MLP neurons of a small language model. Each row is named by its layer, matrix (gate and up: input weights; down: output weights) and neuron, and shows model dimensions 48-175. Each number is 128 + 32 x the weight over its row's rms, rounded and kept within 0 to 255. Numbers have three digits each. A neuron's up and down rows have the sign that makes its largest values positive.
Before each neuron's rows, "fires on" lists the tokens most often at its 100 highest values on Wikipedia text that the model never trained on; "fires in" lists the words (lower case) most often at its 100 highest values on Wikipedia text that the model never trained on.

fires on: "ail", "il", "ate", " Time", " Canad", " Pol"
fires in: "railway", "date", "railroad", "time", "country"
L2.gate1039:127155116109126140147101200160153138130121057151121105177103103179131139125117196164169160151112233136192096156080141122167154099133145125120200144076116092103139157173124114143161094148128121135145201109096140119094176148104135159142094097166199140117148104120172096135121115134148126147092131065140150148162157147147110140118131120097069113157127116056158130125110124126135120170079
L2.up1039:066125157133117114145105118147110163093120125125139077184129154169123087139118145147137149100179205183179148075106129141128100103174143126124161156136156119054154113157163115187106127166147086132079138082067090128110137181170107156087175120137142117142120110123136086112100158158149090106165131091155144181144135094129083162187131122111110092165070165076157108150133117082156140133083
L2.down1039:116135086115120173083134063088143139106144155092086105190150109109115131098153110217124112100116128117121146143184214136154133137075106081167095115140126103167111072116178196092077116163099148136157113148112137166195129167095146139125134071134082143088062159129141142127140136171138099134106155096107115089154137038178074117164112124128064114153098179128120133180051146090120153104099

fires on: " and", " as", " to", " than", "ly"
fires in: "and", "as", "to", "than"
L5.gate837:142141112121161156170127204121090127120202168092080180097174122160096125123083132123123113125132168083114055127108130148122140122112175187162087145153130172105164117119125081104124151134144183158103108155167057128093085156083115117122150170106150158143161124170144118154204106126113110155167140156125131112148169111149091103141104100112125077095144189102123176115143103172125137145131
L5.up837:131064118091162105108060093112143185104127114103125152103072123147120147140161098124174127082121110166119079136167188111158107109106106159073104144164138136091113144146161101123174136104089105180146189142160109066165104196196131130116122105123109139129186128088144071122138153099079113084173123117151115105132136181141158060100136139131096189159111098152127103175099169140106075085141
L5.down837:167085124105120073112131144125141087129103100116148115073126107089149091106156100132132147065142172112123137113112132118102090086121167082165133181175149064104119148130110172064102061096174102082157102138089165114143173119163140105174116086162099124130130110124117143109153099083111089129136137120122139098128100046128124133170094132108037080147105102118078161138103194172140127093137

fires on: " and", " of", " or"
fires in: "and", "of"
L7.gate245:105122123185185145053124137139201141203152127102176104085129119122110097096153066130127109123114103095112157123107158115115164154144169156122140176161118183119115186140102097147191065136127187106114155153182139114159184140064139108157114090128077123150147136184176130133083117150094135120198101192120135153142167109148084098141147130105072095062117082104115141120137105080076089171091
L7.up245:184115150154109162159137141109141113112177183122120110128203178163095107131138121144129066122133117158096123129080097104136091102145121140178148115076145073140172152130139106061149116131117122211123143139127184115151153097151140140161135132101056120154048077120146151183178101127145051117122125127131182079108106124159140165147081150164119091151113135136025100124123181095061121156136
L7.down245:127144152153157101127167162217144157202089108150160120169154163099117169061136122141110109114166137042064087148146111168176168143117159151157171168158140167096095137128149077137110152159078137093115119137099131134151084113083209043139131205176143157080162150168128128148180185168123181138111097125089155134194153126125090124126144157087121164110131146156153132165113108172159114091107

fires on: "A", " A", "a", " a"
fires in: "a", "after", "according", "as"
L5.gate602:074132089175146147155113124138156094104124082167151070160149131138157169183109149099151138156158119138121129112133096127131151116156182153062102135096147125209076155182149070157157135126142136155151107168132153155127116149134149069095102155177106132133141128172140138098225108104154127118146098130084113123138120123062180123075148141156096152131064147101161149148134170149160081135208
L5.up602:138087157090082156107080118169139066145116159168116131107137145108136080051148189135142148156052110082121118139079164099092114109108068144121088164163160077148147179111096052153114080117096131078130139143093106088215091070138146127066115143100079106141101146147155158133089103138140116157150140203119102138186160108146142150112112115137142151089135089172099138069179134174103140137139
L5.down602:119183087189170120094198094130110108110107134060134112155164155140128098182143155085140102139125202131097119178127110208142134199153173097126164122095115170097150107142150152133110152112136129147116076152073180127172115120113101137182123169136098146147156132136127108121144178089131063149074155127125150130107050060080146138170097115140161071125117154114152108102123120145127118112111

fires on: " with", "ake", "ing", "ive", "ith", "ained"
fires in: "with", "make", "give", "gained"
L7.gate40:113150134093114129105133123152127119110093123107148132156187098108080084166104105123154152074113069103116094103130079145128155075147134103139164118076111148110131160137133119124139083162067116158175091166064150089153093094090155116124141103160155095123116141080166160156074190154123143142127071141125101174173141095059116175144119131075159161105180105167106155101124152135144144125124
L7.up40:161148108123109057136157058111110066198098073137105128088126112126125166133089128157101123107159121130179129138126147192080128140107147104158175152070128074059119136201162121098124102172126101160106162133127140145102108093154096084137188123106113108113143108130108127131067133169121193116115115118139119131167207118200118069157165160104064156134136163098095144128092142134119125164134
L7.down40:107139081151059179195091127078113096133097114110093106109115140112124038159073089138129118103124061094160084098095093125103177143142132087135122137114137148140100181088114120194071126228108143139134113142124089126133136153108098105158128147107150090187153059164109152097196181100157127177141178104112154126149126146132187121089121125130015103147096111160147127103107150106169059123128

fires on: " On", "rom", " For", "On", "hen"
fires in: "on", "from", "for", "when", "like"
L2.gate1184:133061139095102088159142108142127117145088069066157143169118167059131168116141174090159123193162125131135099129142152149133157114154137136158198147107122090120068107179127161109137100145140132100162158143111193173147117139078105175149135151093123147153166095136135112119136153136115082145083081113160113112142118090188145124167081127070151132088124101089120088180102117121103130167113
L2.up1184:135211188116147093141126080134166106141103170112138110097116145073185118145141135114142087130155162108129198144142144148150127101122108143133138092081124116117147153131127124096107141133167120115114095129062148151097151178150114172159139139171081135143133143099094106114077116073165111098133076103108104110134085114112084113126122150132157071087120133106116082151142112122150163066124
L2.down1184:150118119124150090092130183099156046139087085150149085104181155126159092169111092143204103109099097149147116132126105109138150167148096120110119217108138138152072101144074148098158152122078107139137113101137168147124165124105122152097191074121116115048123148096167117119137161113085131143155159163088142071148119075144121088155133106213125078145177113143214126161116140102131136122147

fires on: " be", " as", " not", " have", " to", " with"
fires in: "be", "as", "not", "have", "to", "with"
L5.gate304:139143151121090100186084129161137162106140100109082148143139042127064074150095166082135073160158143123100127150102127116122087095086125160116160069123158129132125163208176114100130151104136142077125098123161163105066109101113179171165138133139107107086145124148184134139143132120197132166145194152130130128141129156130137128135059123125107118153117057060082139124140169107083125149127
L5.up304:159144106114145106203110111096160163089139120162084098140159143053114086135082172099113115140143126126171093114149103130152152092142165117137148093164097095100115135181152120152154143099167126159125099131078154098149143094143159136163114163143145157142097139070173211174100100104149143117067161131169170126175154138091084103135093098112150212160175185135174134158113163104092119090113
L5.down304:127098130136104142089147135101106096175095153102155144113046165133139117167199073148118134115144147165108131138087188114082152126054128183117114112145127118136119094135138093097063108153131097156172114091172114133146116156163103104079122096153079149152132123146136102070186125157167032135148105122060082154078143107138149192138143092146141109109098083145129069154138160166120148137112

fires on: " and", " or", " cent", " feat"
fires in: "and", "or", "century"
L5.gate1473:141063165083142110142128176133095116147158130117101106088094189127125115161172132091129089105119072113166099085135180103154147167144069081101159087081102091097083089117133145122156072178096120114162163100144085096135194159073139096133094118153115113124108212096181154147117107182150137123169078116160173172127091103101129171091134108079145115090171119126113099069055140135166114076109
L5.up1473:110122145151120139152098131141094089118139075176152096110123151133101103141166188133177108112162116141088142079096139125158096109170078144115106106157185096160093071140141097120134144124165129123081121110157123168129152145141129137172140168146097116072092104114144094127164147078160110130167121068122121136134150090121098123152115163151165134095095153091099149133188070078107125193117
L5.down1473:084175110108078084080133117160090161151121089120155172151083109122103157171153137091108150104133089160092150157183115081153145159131122113141150146143136150105082149113136088185136171138092083151112128113084179140095141172113160127117099160173119116125132149076157138136096121152111101157050120209159131110122149171118181137101145081130118096105121075108105107087108117123126110160103

fires on: " is", " was", " are", " were"
fires in: "is", "was", "are", "issues", "were"
L7.gate1075:132144113117133128110133114186144085148112089126112083124126120132082120156055141140187131117170154088123116043109076065142094083134110117109119134117202129189111125130128127127129039085100123073141103167136059175136097156122107150129136159156073171171128107108122131080118182149153104133140110155150169117188156058156089125148130155132153124125074138112147104138157133090128160162096
L7.up1075:171131123154123138166087155120127125143102075127126080083110128100097043176102121106116132111095162105176117152158056114167130133124133147165124116166162084112125051076137129122148156124068119111160148179162075090072092138058166221119052123096091102212106147183112163151123126145079068143173190108150137120185114124123128098142103112037115158183110121075128148101116132104146147169098
L7.down1075:066110139136118130147154124143157081123070157117158164074099124130107092065139101114119131137102116116120146116136123123056107146061115137118087212139095180195126151162171135149122153135114142132139109149073135201168126053187143113147143142096109150159086087128185114139100180153125142150127124120144157162169099119125148113043158124150073107148117095090123142135109130126128111103125

fires on: " more", " most", "ly", " and", "ically", "very"
fires in: "more", "most", "and", "very"
L7.gate1047:120058154112127191083126134143165136093158183142137169145120099133146075141145106086172119182118158152130112145070114104053151161113136091138103070139095143097118158210151124113123076123118116145156091129096124133143128109095145176178112189116139083108144150125109105147134164137075168156130115162134143071154122172147145142121165144179163192098120077095132144115096113132025135196126
L7.up1047:182152153117149162090145073188101164129156140145170100118139132101144146119118117091110124185144163145155164176114120124074170126156068144082116092089086187141129132166173079147158111170145174132158153119156152125095150139137109193184073197125163126046176194142113150155081137166110163072158166161202149142118111105109144132127160136183146162140149124154116143130149153163081092137208
L7.down1047:092088121144113170127166162152172143083098147111141117128137113099154103128137095092170155194109126163131112122089105053050119204099099097135074101098128182117030147126137120135168109144107117125167057154163168123134120115141159198180181135165160121151185127100134076089123150134081148129137141088098124113133123132139189140071124135163126178122116141145102119118115150120155170113093

fires on: " she", " d", " She", "lo", "e", "he"
fires in: "she", "de"
L7.gate42:127084130055157130166111115107087163113165172125094143184127197113121113091160104143084117129113115086139115142104133055120191114137102144122124116075079078117151186135123174092142129070125138095173114116152126131149112083105088078143059169179137140127122098124186129172150142115090117111135163133114130142154146162117082055111136203108165194138115140079093116111120149140123154106106
L7.up42:125122128112107114140148182055067187114105183140089086127147081128181104173127093172112153144085131164186172092081138107115138177161119121120082155056085127145162190131130170103173119116116103162155126146160146101048134095130142150174110149082113103103142079112116074115134102162162140130141085145104094143171143107118121051135198098141098141151116182133113103095193117094090084094167
L7.down42:137112172113144149097083145131123085112090114065100224118114204157164109161150111107138096156119124131112112088048129154103069156078148083136171169089132137095131109142082104102082136100104099093145124107157160180132109146157088160097114094105071130144071100106142096170096124123093126162091188145145161107146143059197083111125172158144118148156113114146126109183103141177090226159144

fires on: " States", " U.S.", "c", "ica", "ry"
fires in: "states", "s", "america", "commercial", "industry", "republic"
L2.gate1395:222113082082146124090097148154096143166111109150082122142159131148146152068090164100128073127147134132131128109125168120128113215145142179123130172126151097091108129118115107163124171107124117087172090084140103085110111083141142031193078165150158119135151112134122110104135131121048112166159088113187150100164112153106122128085119125092128082109102159108157158145119138160134148189106
L2.up1395:118161096079113077096096090176105068066100115141105157152164125150107129124094101155116141123145108107131143130171120142092165139157186106182093138126117162116126133111157126161126138149129123155181164136109108168109116080136086139149122161167161107138102196150141186131167097108122148176130121099064135102133074137186110093190118133056116131110173140107150128122090118170156157215091
L2.down1395:188098073184107114087103097104122091087140170107194157153096171133138165155161106132110127160112140152104129165060121104119156173106112161121152124187109107179087111155131100121073128106060110162054173132103161148137133166140154127146197068094131107104160085134107182105184093077071223108153159135143140152139130151132133130103142136080141126144146113135175122122136164176135187056111

fires on: " of"
fires in: "of", "often"
L7.gate1447:119165132111133129093101135128186105176188104109154137165126151159107108086113147108153148145149116139143088112117178122159149183121101124117163179129134150196128184182113130120149110149083132131131123163127110116133103155102129159103122079166068130130075114136148085143110201162072161128133115124103141135165097152123122115119100131148109127124135178153128126174118159113142172113153
L7.up1447:104090110094185084138116128135129106078143151140112090118158153138116109129118110148049126150171096135094149096115203101069174222149150169145117164117119132112123183142157144149117186115137139130135134131132100119083089133146104087159178122149119141187093097117095094133114101120104139163121095105086093081198131152157116108088093168090112052125099063116060184095133092182116142193144
L7.down1447:104084166109073126116087114121139112193166134146149122150162141144092094139126101098126110133160116153123138131158148174174107110096111174140107148097089137141122103132142085119183112132056127114081159175112143116169125088120157141167108180131092108142111155131136123152142144169128149125124157195155033137130165090113134127115154129086159128168118134085134132163111063157181154092115

fires on: "ail", "il", "ad", "am", "of", "el"
fires in: "railway", "railroad", "railroads", "steel", "roof", "rail"
L3.gate1175:091109182172122136140083135165094196159213111158098099146122130160158149079130235146086066142076162185098114104146141147165175125128141124100180098089113101081123129179125131149175113137102114114143154129139184103168132054080082118122126102090179114126164140152082130132137080128148086074155131071142130203149091161148101144141121093145111143125049172096056115149095123129125125107120
L3.up1175:139163094198116175156127102104097099101170163168174110077133113124100160127140185121102095076069096111181048118090141080107138173123116135126125137173170116112130124174149104137125161191171141108112139171116128160141091131107087198091161128115164138140134129141107166023139072093122203111092143056101152109100123176137094169141115147147140094105101110085090104146113138129116166066140
L3.down1175:145095127106136108086143139116168101145119134168087110152057136166095087076156069171156143088149182069161115169142098165174154079128113175172106066160170120129115124134126128157137136167119097089135092137109127106117158193090125109069078158166103145099132137144127178106181160196083134128117095138127116113097112018101101093127120103122067107118127169186120090192110095068102086132161

fires on: " was", " are", " were", " is", "s"
fires in: "was", "are", "were", "is", "can", "band"
L7.gate585:137108087186180161166123135160156142060152136086096072110190168186098092136104156093160111119121173091152078111129095029089144124119149094205142152108137091130187168173161137116169123167121202152155124171163115035120074110134156141119098124108127135097102066146099116125165148161081119222093089121122082135114108117077169111152126128135075148152151163179103084166115128132160096191034
L7.up585:185168137139143134089136077124113096172155102105074110109153142143111132105102148083132099142119193137159192105162062145119154164156115126135146116125106100117138122130111110143153124116061133157120141120096156116133060092131110053081059093139110071133134125191151240128106179119074138124174112112096086101158164145134113132156156051108107107105115127142094169101162142126103130137078
L7.down585:134109074137102087153107143126144084084057106124169081181161096149111057173153161159100130122100156122147121073086115112055125095132124134080122146122098095140067134159051092105135077154102082145149131163124089113136101158119164136205170097119102173146130105132137096154178135140114136171170156089154118122139138000158085137069104081158094130193167116132099165138112124105154147119153

fires on: " by", "e", " of"
fires in: "by", "of", "instead"
L5.gate1518:167124153150112116098100124137133140095097133142154084121141142100201114150044080110141110105089136091094130132126197122128131134169096211129129069124143192117130150136108093148114137143146123096173128177133155114176155087110111122102161125160146125117186125122142106138116161142126091145087087050106158121082118189151092190082122193084121127140113066179103182170169131137124082088144
L5.up1518:128136117197183123124171192181144115083149107131150114144129083182220134131087137136122120168118167116112140101126123047123095157128127104118185119116169106078142164189154141135123125140158145115085155149096191128155106140129135113123147144172093125151152140093187126136078139192154101085084101087113128084117125085122139108108107147146173101142140105174114188163157121112144098129114
L5.down1518:134177104143122085066117086164167161082152141127141141118095134144121095113178165121089144111152086185177169116131061180146150095103105127135118162136111117098145137123212093091136118092133084099143111102085139088123148120073115058111150128083132123116113143072168097061186142082114176089067115175124118165152124134143148092138111149169071145143173184127164088176170101125155168057159

fires on: " was", " is", " were"
fires in: "was", "is", "were"
L7.gate1360:151125126168183132139103119163143128125114118129156103100174151193097104103104060128068107127075144140116107147142065140123088080133148099102143111129081082190074122073126110118072096175114190078080088076120091122151198114156140141188108131177122103121156136099140159105051112133114123177078117086154185099188139113152132091142134173102105125119134085110116129113153150141139133125074
L7.up1360:091112169125134129147134056095122123093132074122129149104129077127112089097166178076102120154164163095123151057134061166105058161150137146123099090106147126096173126181092094127119110116104137128137083152135138139110113165184133144167100143103123180151110134139114130123119055132069121168121048096141101138163084094136177123097119112155097173117094099119031053156146168125122095151228
L7.down1360:149113129106126087164099145148142081087127148127120130070074113145129094132133151146198196077096159151132132065181163112107146090097138124110109084067149198143132144087162143139127077102149113080147123053147127138107162070100090057080121136118071119179105126124150119110166167115137131111138088087115151121209158144083094127119133108162132098172135106119101169098175160127114126138121

fires on: " occ", "ake", "od", " are", " is", " may"
fires in: "episodes", "are", "is", "may", "take"
L2.gate618:124145107084098196223103141119092177130066164156159136136160123148097105090128155140140109128113145077179108099117128108107068135173131120112141127147125131097113125134141163117147106116131167147130132182114114104138080114144110144125064136103045157137133095156169128112141086136120117151096083098089121097154155136160087090152085103117137186152094109107086195062132159120138138149088
L2.up618:122128121138164108099129097090122110098078113200106111159181130114112104096115121107121086058112141138108046082104169166132171150132063145105083096079142091106097068098102027063095099130116114120142118138092128120081161115148111150130112116075174161134043136121178111117095120194139134130110161068133141075180075144131137127046174163130143179128116169159133115116136124171133107115135
L2.down618:155173083162101174161074135184108170061131126094088120155193158131115147097130121186178100141126154120147113142156037157053085161120128114157128042143119162126125062115122142096109076113084124157148168142128109116081110092168186166118105153150077140207040086161113127110113070111092139110057086120129115066092132103128098164095082135124136133154109125183131166066100150074180076108078

fires on: "ire", " family", "ather", "m", "other", "amily"
fires in: "family", "father", "firm", "daughter", "empire", "mother"
L3.gate138:155150063139107165166194127154059131098114093109108114070089110089172111126126105143177110113137125119136150137106137092171116105144134168115180088177143097121124195127126107152079081146085078108127139114122137128120089156100131094145143154127166087112098178151102102136119151177107172148127186165116109150135120094134146178166160132095111125057056103155124097114144095166097160119151
L3.up138:139115144125119092093122110109141107110132154151179173072098194143084178091116180119162138144136096163127169135131116094118136129131135117136117130135140122084116134125153165088101154196151113107080138116135154183119109075166095105099072152190114149120134149091088121150138119148086136139079055158136087112098134081140132189183106139133150123069151122166143120133215150107095129211165
L3.down138:115132062105105150150157125124108108190102114131209176183150127171102139113079130160109115153128135167105126163132152125151149096133143098122113117125126183166060130187152108128160137149065104130155113117153126089120122125153204046124092076096111133158158132099180137094092089120086113117166149061144160100143114149137124159128125156075143085123167130125104123186156125180161198097068

fires on: " as", " of", " was", " from", "y", " took"
fires in: "as", "of", "was", "from", "deputy", "took"
L5.gate1030:114151093097132112133126139172113173111095099096057101149128179219147126130160068101121164144126128052143153110109167104122148151130153141177156105058064163132168155056127162133138128124156140140110179127107079125084109136125099159127167153101166140119181136148121102067140139185098092213183145130113120082105147145100171112099146144136111123213154115119111149072104149081164079156104
L5.up1030:112139161155118147135131140159158131156136154069120160111094147075144104109112169128022120118094072150096164115154138178177144146118148103166149132096192162168143127117156090103115097148134160161078166121118085147151128131106198094135141158142052123110149154116134124068153055172180145110115121121137095124209169158190150082124127114113162134121139120165133144203115073154126162095075
L5.down1030:116146089139062128079145029113115167104134147134103160168154124161098105132167110130114117140084148159133148124106151130156085140102150146160146064161126145125137149121167165161177139142110129177139052086136104171146086101086173122134132156072138124144131120133126103115105145127121109098160197074091087166081114069128144136156162117156156099131145096198193101142110114190175142066134

fires on: " by", " with", " to", " of", "ow"
fires in: "by", "with", "to", "of", "fellow"
L7.gate958:111117120136121106167127147114139128066172146112100154140170117149103129169124112072129150062097104088075104081157144158062074095152157104175110153140138137118159084122124152109157136079100112092162157205113107119135123133118161114116116163105157175071130026156118129172171174181121165093113116155140093144149116145157126213098128090114163103112129108126183180139124110132095130079148
L7.up958:082169106109116108101167157135143127134079170122103151094140175107125123148118170104088155110136113142130157125151090052148138090144186108086136145154146130145115118156128127149155210110083104144112116152107195070126142131097084166157137148106123101136139151071099133171100134126084093104080161095153097116115128069135122103157138149119142147129202146102141137121112155175155136164119
L7.down958:157136139129094095163154157118118183073132107152136083097145086124159128177159068078165108129117101072129036109124149153117091126131087099107146128069119135140132134121090097105141077161217112125129149178121111125175107140147172079094153135101086160106130072158146111147217097160124120137187102126121136140154097098124066168121099152141153074115128095104178139143138116072115116059127

fires on: " to", " and", "é"
fires in: "to", "and"
L7.gate1355:144095079179172155158123146148130128065137152064128125157137071124150122155111101111094108172173120169166091075115086155149111120138198141133132051113141144096052151091173182164129082129099123146119151152124068086125061119156176173167182122157055166118194124096109079133147146124160094060118126120168097088150155114164103143155113077169150086124147104081097139121153140077107118095128
L7.up1355:121120161176092143098130081154153159105114126159104113146116109123114149128139137143149156118193118098144143132099132054084144140046129135126146177153114108143114125144096148151120131084104130069136099139199153139103150134105174149105124130137157152100170143100112093121168128161157164094122108116133117092106142143147113100163119092127105133099132117126138114123185130140120136086153
L7.down1355:130116075116099168140116109124142129110011101136082132142155206100117117081163131064112096096143138129120114129164136154135092153157120172067166102101111088136104145047095127070110111138147182119071159123136104116076143125095095137197172104124132163141138091151133109060154114116135089182119110159137117151143113134171186074112108147107132130151021096115099117169180170118147119123121

fires on: "A", " A", " An", "a"
fires in: "a", "after", "according", "as", "american", "another"
L2.gate94:076121171147173104080140176088165125061146163096144070130149124184117151149103137112115171114110136126167182059098128125162076057162105091126083135140130141147208108095166133098177121164147107142136107068135134120062147140105162076132138169133111105128096105121145144103160081042150131144136131101156094185133156141100142063052079132163145106077055151091092132105085115107121133069115
L2.up94:174032175089133047124138108094109183146136090064128125128130134057152160166150150146156070127106113179136123162123092121094113127067126121085114100135154084097129112118186125110108126115062097148154085145098115160143100131129210140090154108070180113105086129055107132107161113073132133220169113140099139133084091070100100150167129139180155146147167100091152119137134117111065062164141
L2.down94:151073129135155149141175151127128116147122101149121135156163075142140067141076117151088140100091147170176099188176127155092159065154136181060154065138153108122166111153170136131131082137144137095102178150126096121118119124143135141118098107150078127111162089151181099126106185114166154119099072151163105063136105097104141199066096133142103101150114116163129128123159145116140077114125

fires on: " and", "ried", " to", "un", "ing", " child"
fires in: "and", "married", "aunt", "to", "children"
L5.gate1503:104098140143086079172144109128118120091175106127082141089095121173134191138119153094152198105131120128137197115065144091131130164121143136167096172125145137089050117110129125044153106130143102099132106131133143145137137184076224127140104077090146137134094060115088089102134142139124099088130130142155138146198151078194120105152090071112163128139109101166102133133199106153167110072147
L5.up1503:100116134153139120164120125129094113121092090130083088134133107167134166171127152117098088074155160116156130132144125155130099102070120135147119135091128109107115099119183111080144096173153101144129163178104078107144149120109127124128179116119055070148147171103139149099115136127080112073080110111100153081190142124136107095195131137146171111068091142118077087095128156088088115081132
L5.down1503:156120100124122147122149097107094138155088158150128185141128164113077104088147102146199098124090083094142157122105074122130160119141131110168116104114078133098129169125130179156147176147102127144145158129066147153085126117108117099111105085114105103175089113149089130125163125116148154187163096204154124058127176136075159143136098079173096120093145111157054162125102117172142130114172

fires on: " as", " As", "s"
fires in: "as"
L7.gate635:192119155137098126068175119105132160133116112105056102118103126155086108099091124119065116113131072098149142150155131090086114106137129122134116065071075164159078071122160135122076103092081196115121104156142136147095153110111139102149121178090071106022149057155123101140189158127123100096151105164164046132143121119061061155063176108187120111121147096175170160144121083111128137181188
L7.up635:097107094113116120137057109152127117131126066135107110098090138085115141131102150129082130153135084173151100094213105145183105093140122157138182112109100163146101105132173093096105097129157133152070069141183133131132157112105098089047087114048111203113127132111148171140112099189157128124084153191076108123115176154120150074119191100133095158116137157210119147149170105142191128189133
L7.down635:126127177140103138102185180091125129100137127112138133120155153071064119119097104093090077073140132179140075144146081109143167116146142115140157099131154140135145118116147168117166126135033124151128153166131048146081160192132213173181169123127110120099094185099106120125135139149133135124071151134104187173127146024148129177101164129072094107174136095137151127169132158121098123145087

fires on: " and", "il", " or", "ional", "eral"
fires in: "and", "or", "professional", "civil", "federal"
L5.gate1388:118157109165144152131132139141062118112111105103125060137123095143141053143133143126129161154146114150112115095205060121128078103077178153115126070171158194110120180163080092096082123061127161198060199131131120082152137118118124088191149140124172101178170076101128140080145118145128093153170119090139072135141118185181171155120161113077099160120131094090171137139104194108080166127139
L5.up1388:124127153110134136117105120140153151158105121152139060145129135105132104128129192169153108108179156193106154157173123072147135161130192200136146092100065208113068111131168132100136159119085112157115183091173035141154063194146135120118133097131152066167184118149147137112089123121139118090140133107113160117112131119135132104136151095202153139133119020141069132160060129123075163128106
L5.down1388:147158131064134139129114217073106122137118121095099107133137112134125160165132065108105168089121113162110125157136113108086188090180078034106078180141123120064117063166086113120104143097087131150156170118086148084151154122139160157127147149088134154126164183094096133104147109151133132103117154153120133125120165111102126186157094090058125074103094169153124132152143090119132140141164

fires on: " she", " She", "e", " o", " it"
fires in: "she", "it", "we", "from"
L5.gate1369:143128147144100125140098136112164096068212124127139136184080186171194148142097168114114063118143117116083147150104163100098082145089122088114088147140096121088168125094137093138101122073138151157145140110114101116153167108121081101178145139094089102132132139093126160113142147138131093046113116080138097208118175169097133106158179129161091125081151107081134121091113102108133154120085
L5.up1369:084210184209153096110158085112086105082139169074138118099120154142125152124162156147129173156155151144149125163121109130117164151156193157112083146114172095077142152123129115089152147084059116122126102146146130097152104127126180143134127100125173102075134081129101127108082173139178113148140044161120130143195135102116076074140080129151126125088135093148137130123186126141106151193137
L5.down1369:152134129106188155098129170127132154156116131129170035154156159160205098121097131138107096118132091133132147096132131055115147104139097154137122127136131071094177093089103101126120123086105150099138154151098115142118131111169155073179114125113047088201047140101120164123114133073075173108203099116125138163140083074076166108142110134124142168182125173117178135079117155183104156120103

fires on: " of", "ed", "ing", "cted", "te"
fires in: "of", "produced", "directed", "wrote", "producing", "writing"
L5.gate1178:118145028092147175094168180163122111152108141179126112097134149171114118080103088134126159121125080168087142143103129133125153079090122107089166121072167155135084141105106124037132133129186115145130133109076143061163190123119103136153108120122082169079151178187110137149138139116150145130150133184025131135137091121091171157132104115094073147150150111108102103107144139061091150131134
L5.up1178:110102115053130133115192138117151138149162182160113143155138118134112143172189075109101116073172186224131122123141081216087156147091142090139155147117089172161095150134157116125104106142144128154135122217167115071184066142132070110157148126116107158106140104153098124099103078118082139202156099171113137115158078134134162164081146045094102112073094129151088070156095166153163169160094
L5.down1178:170159099091104147129163139120112124117110090120075141140139111111163109071117126173151189096126089059099141162151149172085109117143131131186147133144251175125141133114087096115089091109164157163174150057086159162095209074100157187131112113113091149062145175141138148141159123116187159124102117140099155152145129118067106132124105169117081188160177152079109118111080092112112130142134

fires on: "ust", " of", " by", " to", "ax", "urn"
fires in: "of", "justice", "by", "to", "tax", "turnout"
L5.gate1421:148156079165062091117134131173120121101149161066125154073137142153157149143109177128106047105148181120113151132168074133141094157122067130157093160092122141101135109156107105152163079157090138105102132159134126115129142131142060056164141122165168169196076122145128103114210135125089196120111116133094164144151136098095098092097161114087112151101105102084117132103095105089119163138146
L5.up1421:118157153141109140146162146132097064091175164100162185164111092125082154168200164144139135107154122128118081129115098102143152109101143082100150147105114130118115132181134143109157076119090123115137157135125078117156182143132107157119189131147125187154074156181146108133094196077113091091152097136175123106189148141148172116108111121096140172165115098122139104103154125121137178126152
L5.down1421:108114140134084095076105053113107087196152133136056077112172132121092145111142108134113148120140117152114169112119165108132099076201118156093093168149123102064171132111144165125120151121157091162085115133170175168122111138127176067156151136123087144163124115163126164125138090136152146134143177175131113101075106105162079191128140091096152131103130169131120134135130117132162101193157